python train.py --n_layer=15 --d_model=192 --vocab_size=32000 --tie_embeddings=true --optimizer="adamw" --beta1=0.9 --lr_head=0.00737 --warmup_steps=211 --batch_tokens=65536 --train_tokens=868200000 --steps=13248
MLP neurons of a small language model. Each row is named by its layer, matrix (up: input weights; down: output weights) and neuron, and shows model dimensions 64-191. Each number is 200 + 20 x the weight over its row's rms, rounded and kept within 0 to 999.
Before each neuron's rows, "fires before" lists the tokens most often just after its 100 highest values on Wikipedia text that the model never trained on.

fires before: " |", "---|---|---|---|", "\n", "s"
L5.up511,178,241,192,204,205,210,222,196,216,186,211,241,212,206,222,221,190,216,182,202,179,199,187,240,211,238,211,204,206,210,210,226,198,164,206,185,198,197,201,189,206,181,197,221,207,204,201,203,184,225,198,183,202,155,225,196,187,182,186,195,205,199,216,255,218,215,248,238,204,216,201,197,214,196,209,181,191,160,193,206,202,181,214,167,193,177,189,225,245,185,222,226,156,191,185,217,221,211,214,209,184,188,212,175,261,202,214,213,192,229,205,192,185,201,200,173,208,157,163,210,210,231,201,232,209,207,205,168
L5.down511,197,180,216,219,197,211,243,196,193,208,233,161,205,200,209,188,180,201,212,185,203,225,214,171,211,193,164,215,203,179,218,216,190,196,214,196,223,208,176,191,193,150,238,215,229,180,239,177,197,167,197,229,190,214,201,167,165,245,200,163,225,195,229,170,205,146,219,182,196,203,211,191,221,187,183,185,181,205,188,208,162,198,210,172,190,191,200,200,233,200,189,189,206,219,237,225,206,183,201,182,221,196,184,211,212,182,201,198,214,183,218,185,209,211,220,214,201,265,185,173,173,206,206,224,217,197,210,204

fires before: " |", " as", "---|---|---|---|", " rate"
L3.up9,184,235,201,205,234,212,197,192,233,229,193,183,186,217,208,192,191,186,232,209,203,221,199,197,201,180,202,185,221,165,176,201,234,197,226,214,195,219,180,160,225,230,208,201,214,184,236,202,182,186,225,230,206,208,215,214,225,203,152,223,169,210,188,200,208,202,160,179,212,207,183,175,206,190,170,196,186,204,215,217,193,159,210,168,202,203,214,214,222,201,173,242,192,243,216,243,202,221,191,221,175,224,192,201,208,199,218,200,198,190,197,189,209,196,230,221,206,236,195,206,181,183,168,203,195,188,183,187
L3.down9,200,162,173,200,190,213,217,182,204,208,188,184,176,189,191,204,158,198,186,209,215,191,179,188,201,205,218,173,149,219,188,189,201,171,206,180,174,202,229,221,205,222,219,201,176,193,165,192,209,192,215,224,188,212,208,199,186,196,238,170,204,197,224,237,199,221,209,193,197,193,195,219,217,181,197,184,220,228,216,202,211,191,220,190,194,172,197,181,229,187,203,200,201,198,218,206,188,152,206,217,231,211,205,194,206,268,184,209,229,161,215,199,202,212,223,247,209,168,202,192,189,211,172,210,220,203,205,165

fires before: " by", " as", " to", " with", " in"
L9.up607,207,232,189,202,203,210,244,208,259,216,178,190,191,207,186,181,205,185,191,190,190,186,219,229,204,227,184,181,167,171,217,191,212,174,192,190,187,212,174,211,196,209,210,195,165,159,203,201,201,222,214,226,220,194,218,174,218,179,167,226,164,215,190,174,213,227,187,216,185,221,192,204,228,210,209,215,210,209,224,203,202,185,192,179,153,206,239,258,169,223,204,226,209,221,223,184,181,242,201,229,186,173,182,189,197,192,183,168,186,202,173,159,194,221,202,232,203,166,198,202,221,170,190,204,214,212,194,219
L9.down607,211,229,183,195,171,192,232,232,220,222,182,185,182,182,186,167,198,210,206,217,189,201,195,219,180,226,200,175,198,203,190,166,201,198,241,200,219,193,200,214,197,197,197,248,201,213,183,198,243,199,171,191,220,195,207,208,195,170,202,183,167,195,215,164,204,181,205,254,202,236,159,214,193,203,223,184,209,209,190,179,194,193,170,193,204,187,171,229,218,170,203,237,235,233,197,228,186,200,177,197,189,201,192,198,219,219,256,212,234,173,180,202,196,204,184,187,217,210,219,196,184,174,204,215,218,219,184,205

fires before: " |", "|", "s"
L8.up129,221,209,207,175,238,190,229,193,208,187,220,181,210,203,220,191,173,197,166,200,216,198,199,220,190,178,222,177,211,180,199,186,192,183,210,267,189,218,224,186,185,204,189,213,203,191,189,239,217,187,182,214,164,240,219,186,208,192,206,196,209,217,204,205,213,233,187,181,173,232,207,160,212,207,165,177,170,207,189,175,200,160,195,127,182,186,196,233,189,207,214,211,182,158,183,182,193,216,216,216,192,189,193,162,191,208,217,209,203,226,173,175,187,202,193,204,214,189,224,187,202,187,205,215,212,217,190,175
L8.down129,182,175,204,166,177,169,179,219,208,207,205,190,202,205,168,213,226,196,203,219,213,194,217,164,226,243,157,175,209,210,158,192,204,218,210,174,194,205,215,205,207,239,194,184,215,186,234,208,200,186,217,210,185,196,177,174,199,208,180,205,187,180,170,208,185,164,213,223,213,216,171,199,162,189,211,221,197,213,222,205,159,205,216,212,177,233,177,204,158,229,178,206,203,184,168,203,218,185,165,191,214,220,205,167,205,200,198,177,200,203,187,207,189,216,230,179,183,220,179,230,207,213,216,176,227,213,185,180

fires before: "'"
L9.up363,208,238,194,183,216,199,195,184,189,195,184,201,174,207,188,169,208,198,200,160,174,210,197,240,206,185,178,214,224,190,188,224,193,203,226,215,172,235,187,200,191,214,166,229,174,205,214,210,185,189,206,228,193,224,210,212,211,198,201,178,194,219,213,197,173,248,202,200,213,200,198,203,224,210,219,226,193,161,226,216,176,168,221,196,189,215,222,211,229,196,191,168,223,194,187,169,204,207,201,197,197,216,179,190,229,195,191,199,245,206,175,196,193,197,191,225,216,198,157,195,217,216,224,206,207,227,217,218
L9.down363,182,162,191,218,201,203,197,195,221,223,213,209,210,191,193,206,184,191,195,202,176,205,200,192,199,206,235,208,213,230,191,185,224,195,207,222,206,185,146,215,230,187,196,157,237,201,181,218,209,189,198,185,215,227,195,184,180,234,187,212,182,191,162,219,199,195,197,216,190,196,225,191,153,181,223,208,208,214,207,172,244,188,205,252,215,189,203,190,192,196,189,206,192,208,212,203,203,201,176,167,184,217,176,206,236,163,198,247,180,178,196,207,204,209,207,191,200,212,193,198,177,209,181,185,196,177,191,224

fires before: " |", " 1;", " 2;", " of"
L3.up529,182,214,204,181,196,186,209,197,221,248,180,176,192,217,245,204,223,200,188,187,182,210,230,186,205,204,190,179,203,186,175,175,189,176,221,185,155,205,178,203,177,227,167,206,211,179,199,207,199,179,212,217,200,180,217,199,198,195,171,227,225,223,181,182,174,220,217,194,211,205,173,192,176,204,175,220,181,188,203,207,185,171,215,202,189,183,190,237,228,174,211,201,194,228,156,208,219,227,212,205,194,174,198,174,231,191,200,191,208,234,190,244,196,208,208,215,246,214,199,221,166,187,183,249,195,211,210,211
L3.down529,168,216,213,210,199,213,224,186,211,213,195,201,173,190,201,191,211,198,185,175,206,175,211,195,205,213,194,234,175,215,182,207,190,182,192,218,189,195,203,203,220,217,235,205,214,210,170,235,221,223,187,178,180,208,205,223,195,204,206,222,185,199,183,202,174,198,188,196,207,216,215,198,198,200,266,202,207,188,207,195,169,226,221,192,165,187,165,236,243,197,226,177,179,190,180,228,158,201,189,235,183,230,147,219,192,178,207,171,211,233,218,204,166,211,214,204,206,211,199,197,196,202,171,201,193,172,188,172

fires before: "'"
L8.up729,197,210,188,202,198,227,216,177,218,192,186,194,215,215,210,205,189,225,207,166,193,223,194,261,207,195,217,187,228,205,190,211,222,200,212,221,206,249,174,193,191,205,193,198,183,209,196,188,226,174,173,234,224,231,193,221,217,176,179,179,246,224,188,198,154,207,194,192,203,221,195,206,188,212,223,213,184,187,184,211,244,162,202,170,237,181,247,180,258,174,197,202,174,208,187,180,209,216,222,177,198,200,159,181,207,197,209,202,198,174,224,203,213,189,210,221,188,169,214,196,227,192,215,194,229,183,232,174
L8.down729,198,210,204,267,174,206,193,174,207,194,218,209,225,180,195,205,145,210,201,196,202,206,208,174,213,210,190,194,174,175,204,189,210,204,196,209,187,189,169,181,242,203,213,207,223,189,225,212,215,180,207,182,207,187,171,211,180,225,217,182,201,181,204,213,203,207,175,171,138,253,187,172,179,190,208,195,213,173,232,206,200,176,157,200,205,198,190,188,204,196,203,226,186,192,204,155,168,214,178,193,211,189,197,209,212,184,192,231,230,211,243,222,178,218,241,181,188,226,197,176,191,211,187,190,221,215,214,171

fires before: "\n", ",", "N", "W", " ("
L9.up19,214,187,231,230,242,189,208,201,207,219,208,228,198,186,196,180,192,189,157,191,231,219,188,222,213,247,182,175,214,173,179,230,201,167,178,238,212,212,194,206,225,197,230,188,165,199,203,209,216,235,195,185,177,214,201,219,207,202,171,195,191,195,229,177,197,171,221,164,194,168,225,189,218,216,183,212,172,193,180,222,204,197,178,144,197,199,215,245,240,226,197,215,188,176,205,225,208,178,188,199,154,172,232,209,212,212,191,202,208,205,205,207,175,198,199,188,202,182,201,204,189,184,203,176,193,195,202,189
L9.down19,189,233,236,192,158,222,168,196,198,190,180,186,187,206,180,196,190,178,211,221,214,215,176,208,222,172,167,198,189,176,225,169,201,218,217,193,168,183,184,204,231,243,224,159,201,212,202,174,216,226,203,210,193,201,167,171,180,193,185,211,192,190,194,203,253,203,221,179,207,211,210,158,200,219,201,178,190,204,246,202,261,183,204,236,156,179,200,174,211,190,186,196,219,205,195,196,188,222,197,192,227,213,184,236,188,197,189,205,187,177,237,177,184,197,214,239,192,200,197,200,199,197,194,219,229,183,190,200

fires before: "s", " |", ".", "dor"
L11.up695,161,184,169,177,179,185,154,168,184,203,186,210,186,153,198,245,218,179,207,198,201,225,210,188,201,229,186,210,217,237,223,224,251,164,211,171,214,191,182,208,190,181,202,197,169,229,225,193,228,213,194,197,186,183,187,199,216,196,225,216,205,207,221,211,221,220,227,147,216,195,190,204,205,208,184,223,198,190,190,201,202,181,221,178,207,210,191,208,201,219,191,201,187,190,181,229,204,179,187,247,186,223,237,215,193,188,195,220,185,199,203,206,193,231,194,183,192,163,186,206,212,185,215,192,196,218,193,208
L11.down695,182,188,200,200,213,200,204,201,198,226,199,235,196,208,223,189,182,230,187,235,264,216,218,218,170,186,210,217,198,191,198,222,211,196,218,181,215,196,206,205,173,197,158,208,201,208,188,213,182,183,218,227,177,222,176,189,156,215,175,185,182,197,172,233,202,177,183,208,196,193,212,190,205,180,198,207,197,196,208,213,175,158,188,165,202,246,191,211,211,210,215,184,183,237,194,233,186,208,183,166,221,150,170,200,181,223,206,206,235,172,198,199,231,189,200,201,179,208,205,207,187,222,144,215,182,184,203,221

fires before: ",", "\n", " ("
L5.up34,192,201,165,202,177,205,203,206,217,211,182,188,200,192,209,199,208,218,174,206,202,227,191,201,222,261,215,174,198,202,157,221,216,166,201,199,186,231,195,212,199,169,216,199,183,198,219,173,205,200,202,200,224,204,220,220,207,216,223,197,191,186,189,182,159,212,208,225,208,206,200,200,228,185,197,242,171,156,179,224,193,167,177,211,224,198,208,218,238,201,208,193,179,185,196,223,221,178,210,210,160,186,223,205,231,192,208,212,208,235,223,229,228,211,207,207,214,193,201,234,174,187,231,203,188,205,206,213
L5.down34,176,194,225,186,179,213,197,177,198,176,156,172,191,214,196,181,173,193,188,173,218,196,182,230,234,213,187,253,198,188,222,226,200,225,193,174,160,165,200,203,186,168,205,173,170,208,190,171,203,201,232,190,225,146,202,197,233,203,196,193,204,199,212,197,174,189,209,180,213,205,218,195,200,210,222,189,215,197,211,201,244,208,209,208,221,197,188,198,224,187,206,197,179,217,216,193,199,197,201,223,206,203,212,204,205,195,233,202,198,205,236,179,193,197,181,202,197,207,210,215,223,178,223,201,197,217,207,221

fires before: "'", " |", ",978"
L5.up339,171,219,176,216,201,207,189,190,195,175,192,195,218,229,196,205,204,200,226,223,195,217,231,214,211,202,182,194,242,192,231,225,215,206,220,214,182,207,176,140,201,198,185,214,176,205,230,201,238,186,200,227,206,234,200,184,193,205,154,190,219,188,178,219,200,234,211,186,193,250,193,229,226,215,231,224,188,221,217,207,230,202,181,186,196,207,243,202,234,184,143,196,241,229,221,173,229,190,204,203,193,226,195,188,213,189,187,192,196,165,217,172,203,218,195,220,191,188,177,196,233,223,189,204,212,161,217,198
L5.down339,226,215,245,208,192,189,177,193,189,200,221,229,196,189,193,219,170,228,212,187,230,168,191,217,178,197,201,267,226,218,209,180,189,195,161,218,174,178,216,201,177,224,174,225,207,224,189,216,171,183,195,186,183,185,178,191,232,211,224,146,186,203,192,206,189,199,189,171,218,188,181,223,182,187,200,200,215,169,224,152,194,170,220,164,188,197,199,166,189,219,187,195,208,203,173,200,193,190,165,203,209,185,204,190,212,168,201,226,202,204,186,202,166,194,212,205,212,189,212,207,216,222,172,217,204,191,193,197

fires before: " by", " in", " as", " to"
L9.up680,194,255,180,189,214,223,188,228,249,190,192,208,185,188,207,185,200,213,211,195,189,184,214,202,208,187,208,167,180,156,192,189,215,211,189,209,207,222,174,208,189,224,201,210,209,214,212,184,208,197,213,242,221,200,205,187,204,185,166,220,173,200,202,167,194,200,209,202,200,210,186,190,215,209,164,217,187,191,214,187,189,214,163,178,182,186,223,211,181,214,183,212,240,219,243,180,205,267,183,210,190,164,186,197,202,222,173,202,199,232,186,210,197,226,191,217,209,183,199,218,220,186,194,182,218,205,208,216
L9.down680,191,245,209,201,190,210,209,242,192,199,195,196,198,196,208,177,223,234,208,223,180,160,224,232,226,187,223,171,190,221,196,217,182,187,186,187,200,204,194,190,181,199,189,225,206,212,204,212,240,217,177,169,188,199,183,195,201,179,227,214,204,196,193,162,204,210,218,217,204,236,155,177,206,206,211,221,199,204,220,170,180,243,198,159,217,215,221,231,175,177,207,228,186,226,229,175,196,196,198,191,218,205,204,214,231,191,223,182,213,193,182,174,184,184,177,203,241,199,204,225,211,183,210,212,201,234,175,209

fires before: " |", "|", "|---|---|", "."
L5.up297,226,199,237,192,200,206,197,172,220,218,196,215,191,242,198,180,174,182,204,213,170,194,217,175,212,199,188,182,219,176,182,225,181,208,193,222,217,191,177,190,179,194,198,211,186,192,228,214,209,211,220,195,176,223,200,204,207,195,175,245,232,195,191,200,155,208,208,189,193,255,198,169,211,224,175,219,201,171,210,157,213,217,197,222,164,219,181,227,194,188,194,205,203,212,160,178,187,220,194,231,228,197,182,192,208,207,128,236,221,215,165,237,211,194,223,180,203,201,179,244,187,210,216,211,207,199,217,215
L5.down297,187,193,219,208,214,199,173,163,186,236,220,169,183,211,189,164,173,213,220,190,199,212,221,199,213,178,212,196,231,154,189,213,208,205,181,203,196,198,179,205,195,230,210,225,192,208,176,184,196,158,211,227,227,172,220,178,196,205,202,185,183,217,208,148,190,193,228,230,199,210,219,210,166,191,222,176,233,227,231,196,216,224,201,235,194,176,194,207,209,188,191,208,202,179,198,212,178,181,188,185,210,210,215,194,199,162,173,185,201,209,251,216,188,175,216,178,178,179,212,179,199,232,238,168,211,189,188,227

fires before: " |", " American", "s", "'"
L9.up224,208,206,192,221,180,214,218,170,215,199,174,185,218,177,184,206,200,197,222,237,192,211,184,189,200,214,214,216,207,196,192,239,225,192,218,220,228,191,153,168,188,188,204,201,197,188,200,166,206,222,197,232,242,187,207,223,199,217,204,212,198,212,214,208,186,188,198,183,214,253,188,202,231,187,228,239,200,174,189,186,175,191,215,192,213,202,226,202,247,202,212,198,233,175,201,196,230,183,191,218,178,186,167,180,187,192,172,198,172,175,197,218,209,211,179,219,197,166,191,182,230,233,175,220,206,220,204,176
L9.down224,198,178,209,193,226,205,202,197,209,167,199,216,213,226,210,161,223,209,180,172,180,203,201,228,164,199,205,181,227,187,198,201,169,199,227,164,193,199,233,200,201,156,200,187,208,202,198,208,180,217,160,188,194,194,208,176,167,220,194,235,182,205,236,230,187,183,171,185,182,203,196,185,199,214,193,216,188,194,190,232,211,225,202,188,206,235,219,179,163,167,201,216,182,193,192,253,202,223,179,195,199,205,207,216,173,225,204,178,224,187,193,215,207,173,221,205,213,210,199,196,198,197,199,208,189,223,194,190

fires before: "|", " |"
L8.up735,202,199,197,180,224,181,248,168,221,200,191,175,173,181,195,212,229,197,183,193,198,220,202,244,199,176,238,167,215,174,185,245,204,182,226,203,182,226,186,205,196,212,205,183,219,196,195,205,177,238,195,207,179,207,215,202,229,228,215,225,192,212,200,182,154,206,167,188,209,228,197,187,171,211,196,197,162,188,198,176,230,185,185,200,197,209,199,205,210,199,211,202,199,212,210,202,183,198,217,210,195,184,170,174,216,206,210,202,193,224,165,211,204,202,157,198,239,193,187,187,212,199,224,240,180,175,208,206
L8.down735,186,184,215,205,191,164,188,205,205,216,205,183,199,202,175,196,172,188,214,209,193,170,200,177,205,234,177,218,191,213,162,229,221,179,173,172,206,205,221,198,192,192,196,224,194,137,235,213,203,172,217,227,210,222,195,168,162,202,222,177,186,184,196,232,206,204,201,189,220,211,184,193,208,209,181,253,216,226,206,211,159,182,223,171,230,223,241,191,174,198,187,228,212,183,198,217,207,208,221,200,211,193,220,196,165,224,181,195,196,224,185,215,197,186,231,179,175,218,203,207,190,205,187,166,242,218,210,163

fires before: " |", ":"
L10.up732,234,193,210,170,201,218,201,192,208,198,221,249,225,187,264,184,188,205,198,180,212,185,191,193,218,182,197,170,180,207,169,212,242,189,201,236,197,232,204,201,190,211,233,205,197,171,200,151,191,174,205,216,190,214,212,219,203,174,184,187,215,205,196,201,194,222,201,170,209,232,197,231,202,217,204,182,212,205,201,195,226,168,205,185,222,197,207,189,200,175,184,192,206,213,154,191,218,216,209,204,204,179,193,193,213,223,178,207,232,183,203,203,196,210,232,236,209,176,199,214,202,212,190,200,231,215,197,176
L10.down732,148,199,228,230,193,191,231,239,189,184,201,222,201,217,151,204,192,187,192,171,170,226,215,187,241,242,238,225,228,208,202,176,187,201,200,179,210,192,216,169,225,176,219,212,215,244,165,188,196,192,184,189,215,172,207,191,230,212,219,206,195,207,197,191,205,211,210,224,152,193,222,248,191,164,212,183,207,181,242,184,191,214,222,186,191,197,197,207,201,236,175,182,203,192,195,179,211,198,185,186,187,207,223,224,181,197,234,187,178,207,221,207,156,208,178,173,196,179,213,172,187,199,203,189,177,194,177,191

fires before: " |"
L2.up314,193,245,216,204,183,201,170,178,188,212,211,195,165,216,202,190,223,175,213,209,176,228,179,205,204,178,232,193,213,204,177,179,180,192,226,191,196,222,175,178,198,212,209,193,225,149,214,191,187,182,228,216,211,237,185,233,203,196,193,199,187,236,210,189,172,200,189,224,225,243,191,166,222,196,175,237,177,164,218,176,184,181,181,209,203,178,202,204,254,166,198,238,214,196,181,197,219,224,206,205,191,204,185,200,226,178,191,206,207,208,179,197,203,220,159,209,189,191,189,194,190,226,186,232,208,187,197,197
L2.down314,194,222,225,198,181,222,172,190,191,193,169,208,194,216,178,213,207,188,252,195,222,219,197,197,181,171,236,210,205,185,204,201,190,214,198,183,190,168,201,175,209,208,233,199,216,174,191,214,200,208,235,164,200,205,176,189,218,201,215,154,201,220,209,197,215,172,180,175,220,241,185,199,187,201,200,184,164,197,220,212,160,193,180,193,176,191,200,165,235,203,202,224,230,207,187,195,193,228,167,234,223,209,184,200,218,181,211,194,200,190,191,190,182,174,238,195,187,218,170,200,201,217,188,219,203,185,200,184

fires before: "\n", " |", " and", " (", ")"
L9.up37,241,190,199,236,215,200,219,189,203,152,198,210,230,198,184,192,164,208,184,162,231,188,175,200,180,229,215,201,209,193,225,205,207,194,190,253,210,216,180,220,256,168,201,167,188,171,212,193,210,204,219,194,195,211,177,206,205,184,182,188,207,213,216,190,181,195,209,171,177,183,205,187,225,205,183,217,209,213,218,224,198,186,213,157,209,195,206,243,191,180,222,207,206,216,216,262,184,191,196,226,169,207,208,195,185,173,182,215,175,220,228,189,207,189,197,188,183,211,167,178,190,213,205,200,209,181,213,219
L9.down37,208,224,230,228,218,204,209,214,215,196,172,195,198,200,191,192,189,206,185,215,198,172,171,195,193,225,149,194,190,187,186,190,171,201,184,148,211,184,193,199,212,187,181,221,194,172,221,180,244,211,206,217,188,222,179,203,184,211,215,193,187,220,193,186,186,191,208,227,211,194,235,191,195,203,206,183,211,206,227,220,203,185,189,204,157,209,186,223,222,227,183,182,179,209,195,175,180,236,177,223,183,200,212,214,200,245,187,199,198,199,212,216,171,179,240,204,203,186,223,188,191,224,181,216,180,195,203,194

fires before: " |", ":", "94", ")"
L5.up645,238,182,196,216,206,196,184,191,194,169,184,203,187,218,169,178,215,201,188,207,184,216,189,212,225,202,201,189,213,218,199,229,217,203,187,182,196,189,193,208,190,214,237,217,194,175,195,176,235,209,210,199,224,212,176,235,213,194,171,185,226,198,185,194,215,221,233,215,145,193,202,196,195,208,200,187,223,181,224,181,230,158,159,206,199,191,213,220,213,204,212,178,243,239,182,167,227,237,190,222,194,172,220,210,200,210,187,192,203,220,221,168,184,214,201,218,206,176,155,202,230,191,186,183,162,170,207,194
L5.down645,190,199,209,200,177,186,201,253,188,192,195,215,204,230,203,197,170,160,194,223,214,165,194,188,204,210,202,192,218,213,177,204,217,162,199,250,230,184,215,198,218,174,237,195,210,218,193,254,174,195,206,223,229,220,203,177,211,206,195,232,210,172,178,227,205,213,179,208,180,198,181,177,196,194,156,255,206,186,185,224,172,220,229,193,203,212,207,207,194,180,212,208,203,180,166,191,188,192,227,178,177,178,182,227,202,185,204,196,186,184,204,226,181,212,195,184,175,179,185,183,226,227,220,228,222,232,199,187

fires before: "\n", " |", "2", "30", " The"
L3.up287,221,195,201,162,228,199,191,188,200,199,195,218,185,197,200,200,168,206,177,151,212,184,201,161,210,194,189,184,192,164,195,235,182,195,205,215,209,188,210,196,222,233,238,209,194,182,229,164,190,210,212,186,195,198,180,233,201,218,197,197,182,195,242,198,192,214,187,202,237,234,204,195,222,198,217,202,202,198,193,186,219,187,179,237,171,206,194,212,208,234,218,194,237,190,200,233,204,221,200,180,202,198,202,213,202,207,194,228,208,189,237,230,187,190,228,193,207,189,148,211,219,200,172,202,206,206,179,188
L3.down287,157,219,197,222,179,167,211,241,174,187,208,206,167,183,217,187,172,201,184,212,194,221,202,189,160,160,208,222,204,229,205,147,179,196,211,158,192,187,163,236,197,198,197,221,231,218,155,233,204,192,173,223,185,202,211,209,218,215,213,225,198,168,200,177,179,211,198,198,177,193,208,209,203,199,213,211,187,208,183,195,191,175,214,182,206,219,204,175,167,200,193,191,180,189,196,192,252,164,207,202,233,219,204,190,195,192,218,180,200,265,175,218,198,181,216,232,218,194,188,186,209,193,211,218,219,223,207,183

fires before: " |", " (0)", " of"
L10.up483,254,205,201,180,197,202,196,185,201,196,197,213,179,214,184,189,176,197,200,214,196,184,205,210,230,160,156,163,207,183,186,205,189,171,211,235,205,202,169,184,207,212,219,238,172,162,243,175,182,212,242,218,212,219,204,205,196,199,151,205,235,197,218,214,181,235,195,245,208,187,213,186,205,181,226,217,189,200,168,173,231,186,194,217,192,221,235,190,214,184,167,199,187,213,189,199,192,231,174,161,181,209,203,192,211,206,157,212,203,190,243,227,193,169,212,202,220,189,185,189,199,193,204,194,183,226,213,219
L10.down483,173,207,219,216,187,207,200,224,168,188,199,205,208,228,162,168,249,190,202,182,252,181,196,198,208,221,208,195,204,183,204,210,239,204,193,178,207,188,190,193,227,205,172,213,209,233,181,195,195,201,177,196,213,213,191,182,227,200,210,194,203,214,175,203,169,170,205,203,205,199,187,209,198,181,239,205,191,208,217,208,221,173,211,229,208,157,231,170,196,202,207,206,176,215,220,201,242,167,204,221,203,211,188,179,187,162,185,199,184,200,178,251,209,223,213,188,228,181,234,203,169,175,169,203,235,213,181,178

fires before: " |", "|", "\n", " 18"
L8.up21,197,221,190,200,220,223,208,217,223,190,224,226,186,174,198,214,177,203,164,207,200,191,199,241,211,173,219,174,205,196,199,223,226,199,199,200,186,205,217,198,169,206,194,201,223,194,186,228,201,202,183,214,184,185,207,189,207,195,196,178,240,205,177,213,157,261,220,188,183,238,184,167,184,204,215,211,196,207,182,217,188,188,181,141,199,161,205,208,224,206,219,209,163,181,179,156,221,205,218,198,195,184,204,154,220,212,226,225,189,222,169,203,211,228,163,207,206,159,218,204,187,226,208,224,185,185,198,159
L8.down21,175,162,184,185,180,182,186,209,181,187,207,198,209,214,176,188,190,197,212,229,176,185,213,170,189,183,177,198,173,208,201,195,210,190,208,160,198,218,207,176,245,188,194,184,200,194,232,159,184,156,208,207,199,218,203,192,177,232,194,240,198,202,193,190,214,173,243,239,231,189,187,189,202,197,201,212,195,199,238,185,189,216,194,212,223,214,207,201,227,212,176,198,208,199,183,184,209,207,160,212,199,217,169,190,197,205,188,185,228,198,214,233,214,220,220,229,196,233,160,191,222,196,198,181,228,232,199,208

fires before: " |", " by", " not"
L8.up235,188,227,199,212,197,207,201,186,254,230,205,190,189,199,240,183,211,188,193,187,203,193,232,171,189,210,182,187,197,188,201,192,206,180,203,223,174,208,203,191,232,205,201,199,196,188,223,180,200,202,241,229,188,194,190,220,211,181,199,222,168,243,201,179,197,199,169,212,193,210,171,187,188,202,213,216,195,211,160,215,214,178,207,190,218,180,237,213,180,208,186,216,234,208,211,198,170,232,202,216,209,148,207,193,208,226,205,201,189,200,159,200,194,248,210,227,232,204,179,220,150,142,193,215,231,252,198,183
L8.down235,198,167,207,195,213,189,175,214,200,173,196,193,214,201,200,221,215,193,155,211,223,152,193,226,195,192,187,186,197,207,209,173,230,271,187,176,192,185,179,193,227,223,227,230,191,193,217,234,196,143,213,232,206,193,201,218,219,205,227,193,200,208,220,178,232,208,215,214,208,213,184,183,207,205,200,192,204,245,253,196,185,236,182,201,171,214,219,226,179,165,226,209,189,208,204,209,205,176,185,189,192,185,201,203,173,184,210,191,194,193,207,196,221,172,170,195,208,234,213,191,203,214,205,201,203,209,192,174

fires before: " |", ".", "),"
L8.up141,206,217,219,211,201,199,242,215,200,189,169,184,202,161,163,231,198,150,207,205,180,203,215,203,219,210,186,175,198,207,159,210,226,198,211,209,210,199,164,173,210,166,245,198,223,208,191,179,221,192,217,221,177,207,214,223,209,194,185,219,208,187,273,181,190,212,174,226,241,199,197,203,217,193,173,197,197,177,225,174,186,163,198,198,194,173,206,255,246,214,195,194,200,179,208,192,192,221,188,196,200,174,195,223,181,175,201,224,202,208,157,192,215,219,194,239,191,210,174,207,187,204,184,195,216,209,192,203
L8.down141,186,227,217,191,204,256,190,185,201,187,232,191,201,225,216,187,179,216,219,217,167,215,179,226,187,175,185,253,233,187,181,218,206,212,205,217,187,187,159,212,183,211,212,203,198,149,240,215,202,189,212,198,199,188,195,190,224,201,192,192,175,218,168,188,194,185,200,160,196,188,180,198,199,201,235,205,168,222,224,206,197,188,203,165,192,197,205,194,211,196,188,209,219,192,179,185,202,237,179,192,222,205,181,201,212,190,168,166,214,175,184,190,192,177,197,218,211,180,191,198,204,223,196,209,211,195,209,182

fires before: " |", "′"
L8.up110,205,230,160,181,190,211,225,161,224,182,193,183,143,195,215,181,204,199,227,201,173,232,229,189,206,244,221,187,201,227,192,223,201,208,215,175,205,187,195,215,190,207,221,172,212,172,218,164,193,194,209,232,216,208,200,230,201,220,187,196,198,182,203,214,208,232,191,232,229,243,166,215,204,191,161,180,197,133,207,192,166,165,184,192,181,177,216,224,209,178,185,243,219,180,216,197,212,227,222,202,178,190,213,212,194,193,163,209,215,184,220,209,199,221,184,223,189,181,190,200,231,200,211,178,234,207,176,198
L8.down110,214,193,238,238,180,213,199,210,207,187,184,187,180,236,182,209,177,183,185,241,187,210,218,162,197,213,214,200,201,215,207,201,175,206,223,239,173,177,189,176,213,185,235,208,217,196,182,177,214,198,230,244,228,228,219,229,191,180,204,228,160,197,230,197,192,216,203,177,199,203,204,202,181,211,195,184,218,164,223,195,229,179,197,170,239,228,207,218,232,182,205,204,185,170,191,155,203,206,168,210,179,203,195,208,206,204,195,245,214,169,188,189,173,166,224,216,180,197,143,188,217,196,189,234,221,216,220,177